Weights of a small transformer language model.
Size: 14 layers, width 192, 6 heads of 32, MLP 1024 GeGLU, 13.5M parameters.
Architecture: rotary positions, untied embeddings.
Training: a variant of Muon for these matrices, 292M tokens, 8576 steps.
MLP neurons of a small language model. Each row is named by its layer, matrix (down: output weights) and neuron, and shows model dimensions 0-127. Each number is 500 + 40 x the weight over its row's rms, rounded and kept within 0 to 999. Numbers have three digits each. A neuron's up and down rows have the sign that makes its largest values positive.
After each neuron's rows, "fires before" lists the tokens most often just after its 100 highest values on Wikipedia text that the model never trained on.

L5.down458:419558517542520487500577437515447517531512592464470521417471474513539478543505503493519529503449528522539503550457477519524437505483520475488555525580480507452443478496469537423484476488525533469452502559519511506541557550460551446470462529521489523485439538430542539501481508449540509523515535499513432434479588478457481431540503423459467507528445418573578482554523467496511482495498
fires before: "s", "d", " -"

L11.down860:572451445498488539484558431477506508584563513532429466431503432502479575435508524503533514507481411523477473446479515521429529522532528458464525498547491510526570481487515531488555511514546444506462444504425472492526478496497478455530435483557513559509473497512482488481496490515485509448483434507508596471488526479470431556570470481549471520502437522483546483454487532485543547485482
fires before: ",", " |", " May", " August", "."

L11.down745:487469525422507506509548511481518440505467503517501506514552492574527554496466440510477541519528446552435506522527440507510522486525484534503467466492520479494539493480475530476512441557417509445531518467443450520525461591528500465523551446387434514461550498511454475492498550473450496559515519422512496467525538560439502530556556543547552504533492472550474568460505489604523458468449
fires before: ".", ",", "–", "\n\n", ")"

L9.down125:506524437517463481522494512503510506493493494471516503392405490538567503615505514453481452570479478511560455544469477408568524540455440559586473593610526483539479508420532536490470486512488552500514424430499538497469460509499427463532483476471548536500468499522549522408484537484510496474503489510531527501488513494426485501459509558501546467443456495538445520489513543535535497474490
fires before: ",", ".", " in", " of"

L2.down67:519506427506533565419495496568501547517470512526524498419514513482532488507473490512498523526421448444541455546449527475456501504507527616472468430539494480497474459484537474535573481484506465491575564451538489486490536512477493523533475489560488529496606582517528402477520477479504516502434538474573521596473506486559428513495462531526473595535459404473436514531562466472439471522533
fires before: "-", "c", "aman", " Minister"

L9.down535:492430501482435551498547468475486551515395501538599525499487490551514498566522533463497480505442436436439464489504495520560515476473524543476497552542492572481448496476520459489509547552515525515551453535447564448491468521511561506494575482500541517466541465541512501542570532495531571546537540541466517469471432557516529464499478526477392518539473578529470476418487505489507468492501
fires before: "\n\n", " |", " a", " –"

L4.down241:455516470534569582450519486431488453489513516482441524486521530509449527470525475535517578562492475554541465515484523496585452518513486469524496524494537575557458548518489476394464526539464527573499456427538426459427433458510585518508511461511449531474514474496499526445546560505513541484508506585498469498467492476516376558456499476452488457518496519540539507446560452498567567547492
fires before: "-", "  "

L5.down733:516567517528527493496481485461566490510420498454485549489437582543541443553422487491494441495460492473560535506549513480580498469438461555478479462591523512515520519525489487547548495459472482515548479453544497471480439520483450478511482512503440503514516454531461464509511444546472525451502524543519530490597502532503477484493477484519564529502487478543526487511506413470473516555494
fires before: "-", "ling", "t", "ology"

L2.down640:506504579498552495556558437529465522508504454517523607504525488500463516508496492524506493481439409500538533538438576582533495522474524556523432437485469533554477495544490533504562559425532462424501456472553497524517570539431482452442537561527534430536447529508509462480556453471499461520520514547515558557486522490553516561496485513454488467524477554581479563508452570498488474499482
fires before: "="

L4.down735:509508519533461497470412425446515561479500494477523509499528528427439535520471522497534545514545552456459530474492462404529477489455498530499488501592526567505509544423518540441533535558518460484593554457431505410571492435444498447436532501552392466524550461504555502561498515425446504513473533531523539550512518538573452526522407499446568562525495502516522508558506455511510499513480
fires before: "=", "The", "In"

L3.down162:451530493458542552464403525513482428498400486451437519485470409520405486423429520484558492526487500458502511480463521550516463534493478438517487536516518518496475593575492472553552490510507468487499423469478451499494409484487518422515495535504473548465459533588496554561541475504476524461419515444563541494461598516557453585434490530530526507460475462498524534550472457409470525539495
fires before: "-", "="

L5.down25:514493520454547434496455420540498501515452480431583513547589503526541563538491461467490506510508515507471538531477524509492487461507533493494447536517561550532501459586521475463546465515418494539547439548532450523504475498508511475542444485580515451550439488495533589451512477503521517509509517493478472509546524518540515476558530514601483530469509583487468442539529408429532434469549
fires before: " |", ":", ",", "(", ")", "s"

L11.down438:480492511491504501505519485547541485456591494498494505447505567455490503511553483473464604455487527519530508529487552428566487579478470462516523465486571528506458555373522498476465470511492483482517488527534591505506498556477454543481533522437502530539503520523570467473554525526515611547545595474524585472441485501522392475527505590502484520502509518456521458511497527495529548448520
fires before: ",", ".", " |"

L4.down950:449487442489531483476542526449570491498473519403468587482371484468426500471494488497461482520495563411516501488512592568516461455533458546538539528518488523517526483528556536499516508447511415521517476426501476483549590531474523435466500518476534475490469533470438557544580521469522520450465461478517539507487538483456461431451529494565518539470483433567492507524453481499483474433484
fires before: "=", " =", "ulture", " life", " in"

L2.down355:583469498555523435461464534557457486514560450493519520463514494524524468555478473575516420494587429504433464479502469486485543516458495507554536471485459501537468517459619528485461536456458409474513497441532449494571502429499469518429515570507502493500484466504497582572566508464437493478477551494490578453517559533462585513503476539446479507468525519505485543542446465534472496488537
fires before: " as", " to", "ley", ":", " for", " in"

L3.down343:513558502486462513610455499515490458458560526555481569544531474585508462455530554479532515554534458543457517571514551515506536492516472503483513510483457441541451507494478475478576427487513519511462416388574466494500462503460535535528520520489483477458475510460445501558515466488533499550474506508448537566478490435509495520555531541487475481471400541555444530488432510495517478556439
fires before: " |", "men", ")", "ón", " /", "log"

L11.down391:502478509600500487470511566479514467435453539540449450541493478526438496548544508416473393553520579481472503505519466532488515529455502523459503504468447540504440570368504492524560432550511489545506487479518468434510469458523544536457522521541443461495497493509482474528590515449478564443548479473478565505566501463465435521441498551489493497509518507554492556510461486498522530544473
fires before: "s"

L2.down742:518451525511513537505497518484405569510436537510584542518456540476476548516521460496529448489497519491424545465503512565471453541451574455472483433471532545485448516516499460574509471477507529477405488480451538562557497466568511457516488462517524493418539495541470548528537504479483503513471476535494442498462558478500505481467527549497500486529506457463600500516521535411536440453521
fires before: "-", "ed", "ova"

L9.down586:519559535529538478470515556505504496550553479583450508444524475580479544592469486516526495480481549501547487491496487443516429526532501512532548474520555478496430487420522521432556489470541526512535549517490503520443489478538523446507508457477544522498524524494498475468554501483521439514463506506508601472460489481586523522427454505540602616468492529525461494506442496539590471547583
fires before: ",", "\n", "\n ", " ("

L5.down358:560530502527518560476550501519525482469536498579501494472571482560505467502520441501471499506453445460538477525410438562505430453527543562512469519578479452531510508578519535499478446525513515406542567481484526479456527497485511625424442486488521495550525541486551512507448523475477428533498552423498524445545521510466569528534582512487451533463447543452460486525541483476431475460505
fires before: "="

L9.down610:485512483544508440478598493466465483515563505537429531489485438500524439520548502451410438438568484557499492506519452505552529545520532531490508512515464456435555497523510585451492447477517463506507546461588517436478454495527571527531538535472455527547447474479532456511510529501447461510487465514549543464485476538530520510449466512471534465511514541452523449608494472482457450498441
fires before: "|", "on", "ies", "y", "ion"

L2.down745:506476468481526575448463514462474517503430535526575479523532519584531468445466463485520449491525534484539551508436506513528511507492521547470439439512530550606530509450468540492501451640541502500502507433457494514497499427405441511495484436521507490499540464495532515548486523536550564449439533546422511485520503433499520569484476414510543498451456496507525492544510478488473511489530
fires before: "-", "|", " Family", " Genus", " Clade"

L2.down304:485570472503492524539485550533567452440440561500491537490468503478494496485498481480504551504542510531486519477455473534485481563501597512506461529412488531507486520490457462531504369456527548540518478493524534511520554532422530408540475470484486499492500563462496525445462509503518486466574601431509551575527527412470547472502502471518532510473467525490455561500577488391524486460568
fires before: " medal", " |", " medalist", " o", " Stars", "side"

L4.down727:465479465547499520542518471590549555593466569555514503543498472527474558474474483479499551484478495524476464488424567486558503494432553518511493478492483365466483542524480505514549468439535521435524617496392449482533451478543517431497499499496558490504545489489463478461540502582511523578439514485467507537476614549506474501550489512511500512504460472451500518529515500529499511506495
fires before: "-", " Year", " Pos"

L8.down641:467565491502500477507498500513461533561461421561501516528528506552486534528566430532506544465424467476601547533523498537507462587485538542472457464491470430490562549498485529452489493530519489471490498489492510485462505482506504564464496540530560573542495453515569512541575508469573498532472477478443446500554511470487514521493557536477525458530514537527502626484535553447547557475489
fires before: "s", "t", "re"

L9.down842:495553493433483468547507478484510480520589526505402477475490527480536465573506541594467403496477475484466523513486480546418428539507422569520520468495572487475601581529474455480467468497493514523456524500502558477528513420563533517500490554444515538516512534534527561442462599566565432555526486535523519452503475496509551459494447517462505486520437492529543546530506507542506517562498
fires before: "-"

L5.down741:506471476527511527611453467485457561519519528481495499552453631466527506539551479493490573526525462558527469491576519538525508513516532480489514463455534476525488522485512524500456503491562594496508531537459451438470544275519501473515491541529532503454535576528435499504552569496501533489523571490548484500515458478451521525519519524495449542481445480499466533422531487539493476481479
fires before: "-"

L4.down931:532515538442431477482555426517498543564454453500496551492550468547477538528543507453472511459453454448539502500490468524542525495501533537444528435490457431581503450556549482486473498570529581478487481489421538441494439535551497468479492509528429481473557583519505473559426453424519534476517472543504499543509484515457516464517504584499396434479445552487453433542553494496500504489518
fires before: "\n\n", " a", " an", " the"

L11.down869:465489521546500573459434580469444544536521460512550563555480580558516539476550479466454535504412492484512556463509536488523463540486486488427524537493496481539453561472569487471539486476491467518495528527484525421545522395515504508522417512537515575472525520491567476496488456609451462520475533571554541537489456550495528489510500541573546466523512492508482536468436536452493455491528
fires before: ",", ".", "on"

L3.down741:512544457496530615457475509457490509512514515562530441522506548450596511480525434498548537429421461463527515500486485586447476506499476533454510502496522541523471515462439536478532434507505564438513559599492536518450445520456471413478465511443484503480538556529517514478548528596525501433446525552474495540456480484490504529500471607536513477440472453537426473482498592496471495529490
fires before: "-", "ing", "s", "\"", "ific", " et"

L11.down590:537547478511474581509533518487476534536346508468504490448532474504480480505521502460469528470516481506425546422448500530534406504514476485502531473477493542498465499488441447570538540469518458512511406487475593483415524461439525538493512430543491455552445545488475438492596431545469521509523461573487491468553497497531520487456445500446483448476592531483498452498555508584483487587477
fires before: "s"

L8.down1003:520493555584622497451473413431480492478442462477508489540515449499476468487508430551444450477399592442523439479477511485585479512568547530436537499530435488505522510547521472493465500470477513451518511439494542507498484556511471463566526463439530560470521516530509499484492458489486520481523408507421429539467451575545485496516530576462472419518443555534512459475499550507495407457526
fires before: " a", " is", " an", " was", " of"

L3.down363:524398504535509493416612447520531530559476510520486540504523483473492590524525496509455455537473482514522435505491490536536481512517458409533550498498512502478458495510511448479422549510479478547479537511498533521549480437447500486500617440530539487461579559663466555484485561531524492455475525502463538502507526452493468525526505491490500444521536492502540471506581479445551548473484
fires before: "=", ":", " |"

L5.down997:494488459581469373546497489437478486551518569502541488495498491459600376485492488510549526485505486495474502519455483440552515508485542577531480433510526477526454496511445550582546534507534497522504474492510511507512476435418467540490524564519446494474461489488477552493521482536575452514493532468548533460540477495488547470518537578565526499458398471532428514557493489495478455538615
fires before: "s", " as", "ll", " to"

L11.down52:538478531447594541581430545439497472519424481479457513548486559575552558449532532431501462512487454547543470520446544506576432557513540509463488508526527507550547491575508522548510490555490553502443524517458441508520515557487467481460494434525458534461516488477520493540582527553502501523492516584521472507431516521531469532453491494548548534520451494483482524493499502515507596549553
fires before: "-", " Genus", " Species", " Family", "enti", " Clade"

L4.down224:494478508480509504505484489458546597495489511544502496457489539508546545499465452533495549487509484528523518482470463538495419522541545523515517514533482482539581504461506529518489495462519463530517547523502496509572529397536490481513467445516500537393519444490475506425475448495476520546456574571434546495477443376577538529576506488536447516520519486481470515480464455570506450545473
fires before: "  ", "\n", " 0", "!", " a"

L11.down233:486485465541487566538401515483492463508452523509540511504539508504537527503499519446512535562455520470558514405519523519485532487461469557482528596425524411520480522452437500460462520494477502536564525468541498486507498497481509538496528479523498507509511479517518520585507426458513534523439498509509520556471547474513485492523513503556542460583452512481476519488539484434368476531467
fires before: ",", " |", " 82"

L3.down853:524480515524545507507488467454506473481433492460504517491490449511504506506528481461516440474507484477479505441514468486505531463498497559448466537458590476534512478516463555539501530448512521485482581455487502470480480460524492504442527518541391509499497483521440511501527494545491542467513543504532466472441442541601453562485467459463533488598600478552524495501530398525494548532529
fires before: "="

L11.down151:570536443563459532417516490459448475510373541407482433584507478495472482471500490499522536491539557484437504522486512543465518499447464526445523472436427446403477526333483499464569527543520479565484530557533469478523505464522527473540461511513553467460424481506491472527548446512489463495530468491497481493534522504494538562458469419479495522565504470499518506472490538474474499497533
fires before: "s"

L11.down470:502459498461462474514494422454497530405492480496474552473471501495489514523476498507465527482473462485500461492512529455477553493525498459491496536558427524507538538441495520504436508473434460457508450517453517539488519664467455546541570508476487496482467585488462510472509551532511515527520549502500402540444507480489446400515467522415504535490515441484477523548493493527564493550535
fires before: "="

L11.down631:482501563566475597427571526505504552484311548503486516516436528500493499607496473538514500453521565499574447494449474462546477506561503507478484496483438463504455421543486515486504535515519529544530530546554539524466511432512448461526536448578514519562533543522441451495513475537537452491517476478551547529543574472505508504456416442439477505430525512445461461428466446523496468524536
fires before: ":", " (", " :"

L5.down262:470522515513531506505511523495560497458463512520475482492457502493488481469486540511507393534461553529484527519435505468524447453590472497450490521498549594508510530377503485502443399519445507537483515532537521458473501454457467518518486451525556473585459498548534445532539510457536475622486502460447542522507479541500460521488447475529522434510507479503427514490471432515418482467479
fires before: "-"

L2.down632:491519453539449439489518504486551408521492514474491532557495466507535525516553537483471479590474489532440515532478543442540423468597514499453514615434496538504547497466487473565521440575528541504490494528528435535458515489496490564521457473423502574484484491501540471526467530485616492451438545526439545566466479471490543500557502536483493529480476494489601483453450506511541523518505
fires before: " a", " the", " an", " in", " of", " to"

L9.down706:514438447476524605481497462429545565489449489487458589564538477473486524478529448477420544475522493487485493462551522446498465490475543544552421523476584536546531523493458477578490487502495495477502431517475488486552477533556457503530543507507393528450496563447551482539513431497563510422479528494541539570418531523490477558559539495478516520482492489487477536456474548455489548469492
fires before: ","

L8.down988:508504459497500461530526468571525522534429499510440549524489489521474557462585489419492579511459428484543500509512460490533533486542494528456530471518497503476523464594514489534490480487498439543515561479501512499535459501463532502493499462499448443454448534535450481440500511553502443543481469474512466441400596563544484499487487500472506515561542544482545492541482494454505447478504
fires before: "on", "″", "ion", "ve", "d", " |"

L11.down483:522495454480485540437533448533528493519491487512512450494476543526529459469514578448486500542607453464463545533525544571467566482419472511515430529477485514489524539541477467571490499484460492578498524451522547559515460486569488487456498592547528516555509544463529498485379541464508557510429535588496503512491553557492422542510508470479551537508423524464497507429440513498606548521449
fires before: ".", " ft", ")", " in"

L8.down586:510529467534527486464508488434493465495380528517512449561526460508441481416542434528523462482548440543420550531497539467502458482572420490506499506489514492425524564522513461581508505475450487509502528487517426405441506516448517506476513530506463518508533388502557450459543538555470405464472536501462441528522478589471464494498502507459426527486481471495535495522587502589463488594504
fires before: " of", ".", " |"

L11.down700:469496504462491524518444494494481475457473477483476417524445477463446506489567605533472505474525540464470456537555527470466465516537496446493487520430464533460554478597482454541494385473468476468428524548560425509475465469535513495507534456491488567535433462497475493418378514475540518529507472444503539475464457521465449502481580491425518493465484437417444504534471520458503574544511
fires before: ")"

L9.down863:506481495404479490520530492440484482471505543455505528448509592484518553574511435528500518458478480461529484458436475459478480532503467488512508526492522523456513549454457548544456518459455503475462509460405517476526545508523456467460509578453521512412584520464477470484447430537497527474510544565502473569488523468572566499469488510469547508501568569537588538501567518406537481536546
fires before: ",", " |", "="

L11.down889:510521410447532475509528441492517520491553480526451540503421569478482527487488416559564593564490499557554515503484524522539542502572534439482430558512475548517510518503517484486503544452513436511534523474449514441531452466476417561523445459402520500465501518452456572569481489508507458528501469495502459510418513468506518531480498497512476530543492557479578474499493494468548508462423
fires before: " |", "′", " at", ",", "″", "="

L4.down368:491484516488530510494485436499468483529371467431523501520545500533449468547486559477512476527468482437488436517453554501484448524499523527540537512520524472538475521521469484577473372468553555477593493501470532529457507477492512409536486462497535449501561488496510498510449497451513435557451439553578548562498487541485505518499452546528426489496484469499495552520515524447485433480545
fires before: "\n\n", "-", " and"

L8.down735:469541403591514485519497499507517526482445448459461468504518494510474444540534513536585456535472407522535489504439509464522527515565550529514487416516473509407441461501544498475522520529517508512439545443523549560445476386479467480574412508488535579565451473480516519482481473555427472521424499459494568504544484473493462589458527430468592479533539475476473503440523553551439465504478
fires before: "s"

L2.down871:526517501482460545514522474488518487544544515494488524544534545541418514442462509614515514564529464454539512471498493453479544561517500484514444533535438472469578420527542525526465527552514531475535508464495507534404550449479509504477550516400470513507473520529505486563528542498504518474467460479489514512436451516449484500477518496513412486555533472411497489457441537512450440528450
fires before: "=", "\n", "\n\n"

L11.down219:605441484506530529548487504474461477520491521540516475571472522456492486480435517504514474560489469514483502520487497453592443435437481507651458491466440432479455546479522494503472556464482491547502543512462450525515541531512500545511534541482539529447455440475489505507511439485480504507550518558530512466496427511532443508471436468509488497534498472454560490451502497554514500553513
fires before: " of", " Total", " to", "y"

L4.down505:511478456464550596561480480477531479516431505512483595568484500505398496425480478521477504511491509517558465514562517498489472528451498520485501560514479536462450490599469524490487502538529532519474576480492461502512540433515433503527520477482436489492495500537481518449591457524482495453515460520508515483465528484546466537466482454541483526542542591474480506483540536471471582437440
fires before: ",", " |", "'"

L3.down665:489470397481493512574537473481559526546505529495484521508537540503470437514554445561470414507480529503542497414367533499448469514540556518439478497527482520483543487472466568526541498541461544552513526547584467465508525500544477514513514456504477551547558510490456565475490501457479522480455474565495470520519412509542468480562417572567588540421538466534532543496495475564506475523455
fires before: "  ", " a", "\n", " the", "\n\n", " 0"

L8.down1017:476437558448539533570515476456522458442607535466528482474491472460485537551495397522543459473515519518510489463509535532530494559483557472530414552434442481477588584518487508505495549504485461567482475506513488476476512577489537451527500466548518504480444545488493470575479491545507512518515514532516456518432515503568529567484435437520453523463447524478516563426499552454529429454482
fires before: " |", "."

L5.down796:460483452555425482468501487431447570515446520455418514459504491478526560525433554525492468511456526486534548497609457531507427500485518493463454554446490539516479483471540465486466510539579452562495539499513503552516570445467523537520496510525472423492571479543476463491561462510447528501524486483543569500503530496507485525530440578475477517495575457472491413502493497508455497500427
fires before: "=", " in", " 1"

L3.down41:462491505518466519510518460527538486546358502515491471478516468485474532508492485476527545448535433477513510504454509447491499483482537548501535540500474537460482480503543505464438442515559519523559461497464498544502455428526484532486513520414551512489537525517413522438475404447482497508563541433472491488540561463473481390458454488498436453442540503529515442517543519522511456489476
fires before: "\n\n", " a", " to", " an", "\n"

L11.down873:542485506493451485509475453532464490473459521518576531523498498455513527454486442524527428468559507576577473405553417476451611417523567464498491541464521476493527479395468481522530538485495545532511513481452512552567468531536489442480493546514492514478462529499465541501496467505516512549509523561550509472507491513505455551480491435579548440551450460449558533552489564537462508434522
fires before: "t", "et", "ator", "ts"

L9.down74:535492540451479484463478461518551550461488484536459472445508489474483483516430490565487442548496467465433488492457487525551467527561405470547504539525488481507536562466497568495491494447476533479560582509460571469476502532540456541519489508464492566427506524435531508463438534551521431471519485520495512417536500498530549509501545414464477475446529609458553510419472481515552431462535
fires before: "\n", " in", "\n\n", " and", ",", " of"

L3.down51:444498509453491525540501525534498409484442513506515463470481498481514563481515519531470525573537523570474465471458518451527554502455551506546510455452481482478486424490552504538499450529485468519536432512498514516532481506359496501457474485460449503538529576476496509526448586452509532612451505473477546437474504578392512492437451531484521484503508450521508449512493467537502453540514
fires before: "-", "ander"

L2.down924:525475484449521553489508510500466489539389500553534457474523577527488487486505500479451510464480479478550493508435446541574536510506455475553556523497415586523478505462515462558482385526552530450492570533486502426489469472450409496529548495552517457455568473545536448492468503533477559488409516505515539490535436480514446512519500428519490478471495514505567485599579417530454523474516
fires before: "-"

L5.down614:530436415504463586542452548601501531503486518581546479539489500595509535487480574452508464514496431481489496465539506549542544570491509533535517495458467443561498506507416565470519468446556507430479502494522494558522473500548534535537524498459412436462446490499512538458553466477491554464468564493460417511496479468494539516595477537484477481554550516515566484572436505563476545446486
fires before: ",", "\n", "\n ", " ("

L2.down1007:565489508461559536532447425497507500490325494465488532493499479513469496487405432488432510538489445447521513509447495552489468474438539571537494559494397522520514506495445482577505416500531504449527563530462500485482512483436491477519433509508450516564560468531499492464485510504483506486401497481524488494518472519508499535486464545510449502447450497550513490522509514452536453520553
fires before: "-", "|"

L8.down1015:476455539567534441494494466539523468511687551549475491454490498466538482537514562527434510542490497458507582474496483476518546501440456428542572523420531497482550447548492498498513404563465458494482483459467527470441502499481518505458556461505515485449521467559521558468476609564444499467468546489486437490494486502456576540500504485487452486548517460507480478421457524536547513457494
fires before: "-"

L5.down680:430533500492434538493484495468452517513312490522555482483485531529528457484502559467517490518485477549593490419455515530443531537490596583487515468490523515456509508543554501526494438512561482481529546496541505507531495429554577480547544527476554532482501503490435499499539494484450554475502521534486420412546489479503515545496512453521531460525458554516487554528445486442447535509524
fires before: "="

L4.down559:552533483452497491495531504503460462560472604487396576553552471450533514553544491493479500485484566479481384464430472498418456460479507496527508515510495537535507469545525456508586444517479566509516512488437397526517481532519489473483481464539511542418532501499533480475565460572506494478486475501496539486421438526507509472487516538447532491515547511480456475535461466551526539476570
fires before: "-", "|"

L11.down620:505471462507478430467442478513476483500381471461438526523501521539494491400474479548462504447524556476469491482525563473476464491432435465535477528472525550435537436532452455519488435460458475473435482523463370509493458561544591528523486494496515573548481481507486509447367506557509466477518406480519585467514498548426519472491537520487476452506516517445497433535507526450490499482474
fires before: ")"

L2.down66:497492457486482551496462490515476449523511545479514578475484531456482500499536435522517551512581486519541526528540485451434525545588550494537425485513551535518458451422520447601526500587489440500481465468461470495493540452470505533511482546453493562469514557568458548448520533484519521523460480553502561537555431476564501555550517482501502524473516429482495526491435520543492434372515
fires before: "=", "\n\n", "\n"

L2.down330:525562529541483484545578450578497474503543474409603611518538500462466518454480515607499457497482422521568508520552560579458497491512504530537450469514489529498527481578479497492502452503485498410439458434487514477492543488442458512497499513515473488562419549481459456477517529515484454570532497555485540552543516524447496436478426572489477541558457520447535530463502493535504462512453
fires before: "="

L4.down16:509502511407480534472510554442491487508446489444454502485533529462526515528470484501404470501447540500490533519504515553474568472545523577534435479499575544550482452481553462591466511482479517459499534563501504561453446499505461535491487573484507445446508521452501514468470492481505536530497406478518507477494449538452464461532468517461546499481570485490489478505535530565539508507513
fires before: "-"

L8.down528:454469476486428535440482495527503505476474528537564446509476481464525456558486483486504520484513512523558588485470509477543455478557593554466492481523530531448488525507473549450519530417508529492576535498470562543427516426528542455480448519474550443475505469498564472463496499508532477461487518493497512524518520526456466552523530512522507579392487599468582521491467554507476470505468
fires before: "=", "°"

L11.down884:514473538470532490545489438521482489453416445482424530474436478562531513465478510516511549484501490463480511540476484504531501545425510479532526520508481492485524489573465433439497471493496489457564463589548567525591460371447447527499547494504466443499462535516526470429558500496573492462546536563534502529496484495483483473547549522444487516468597599432498497531512473492574497461494
fires before: " by", " as", " in", "."

L9.down790:500476456481459555480538492488539477552537504489448497517530438504546466508508432452497467516615500594497492544483473477539552496478439469524516488503495486484450520524484483509488482483580480449510535493538484499465565554522462505508555425511459525462510489457462472505482447488508504511525595555488583591488532535500546538523454500431525458492534480493570522461465459527587422520425
fires before: "n", ",", "ns", ".", " ;"

L5.down918:469533500397492552545574433551403480552491477456449484576513562525530500532534509490558520433527494497493542459557439556488564525499496439507433478455412474476501555429440507503507444480493532445495489538488443464487526597498511493501465517507513522517437486447511451534551455533492495494536460472440532539478441507505552465474519583501476460504527546527495502541528405537474514496523
fires before: ".", "er", "s", "iti", "ta", "ey"

L4.down779:461467481464483529519498498516535421483481482506520453558531433439523473546465445472409472548521512596548537483489457544487528489534562515474584547507497440538545539527446503530526501468523577501505470509466615463527476450494535488521463434495550402505511467463488441485458521476453487543450524504578507489538440459519492494505516567531469501501522483480514503565487486503514447407474
fires before: "=", " the"

L8.down558:563521439471573522570454519484495477489471517510624460505547470499546506533543540557476452468505522520479431539544500543504566499461530524520495537524517495501520492507453500525547452527483465473560491421494496552498518541465512429466465487501505571417479422464427509535564490469545470550498530555534414522508478558489532480436589467552493470502472491481459506493494449514419498433545
fires before: " of", "=", " to", "s", " in"

L3.down313:434389534495563568516492474500510530538478488516475584546471513479475476480523458492518395547478518544454547520491462546470504524485572455452530513465495435467538571506449449557469436558512477543511475499540564488554510440454462467506490466519452483481497493545445525498478569561512449522519581465538472554500511456460543477475491449477481542525425517462483483587551553473540464496546
fires before: " medal", " |", ":"

L11.down372:453512495519597497442512549494529502561392561448459473528509550503522458448554534546462522580542571492481479459506491492506427500495527485574488502456520549459461515543542528508544545486505452517453500530495436516493501391599483515547446569512576518495576513532505556460417521491504472561476426481464601506555512500473448512483497441512439512454515489507514515543475476457509501528547
fires before: "=", " ="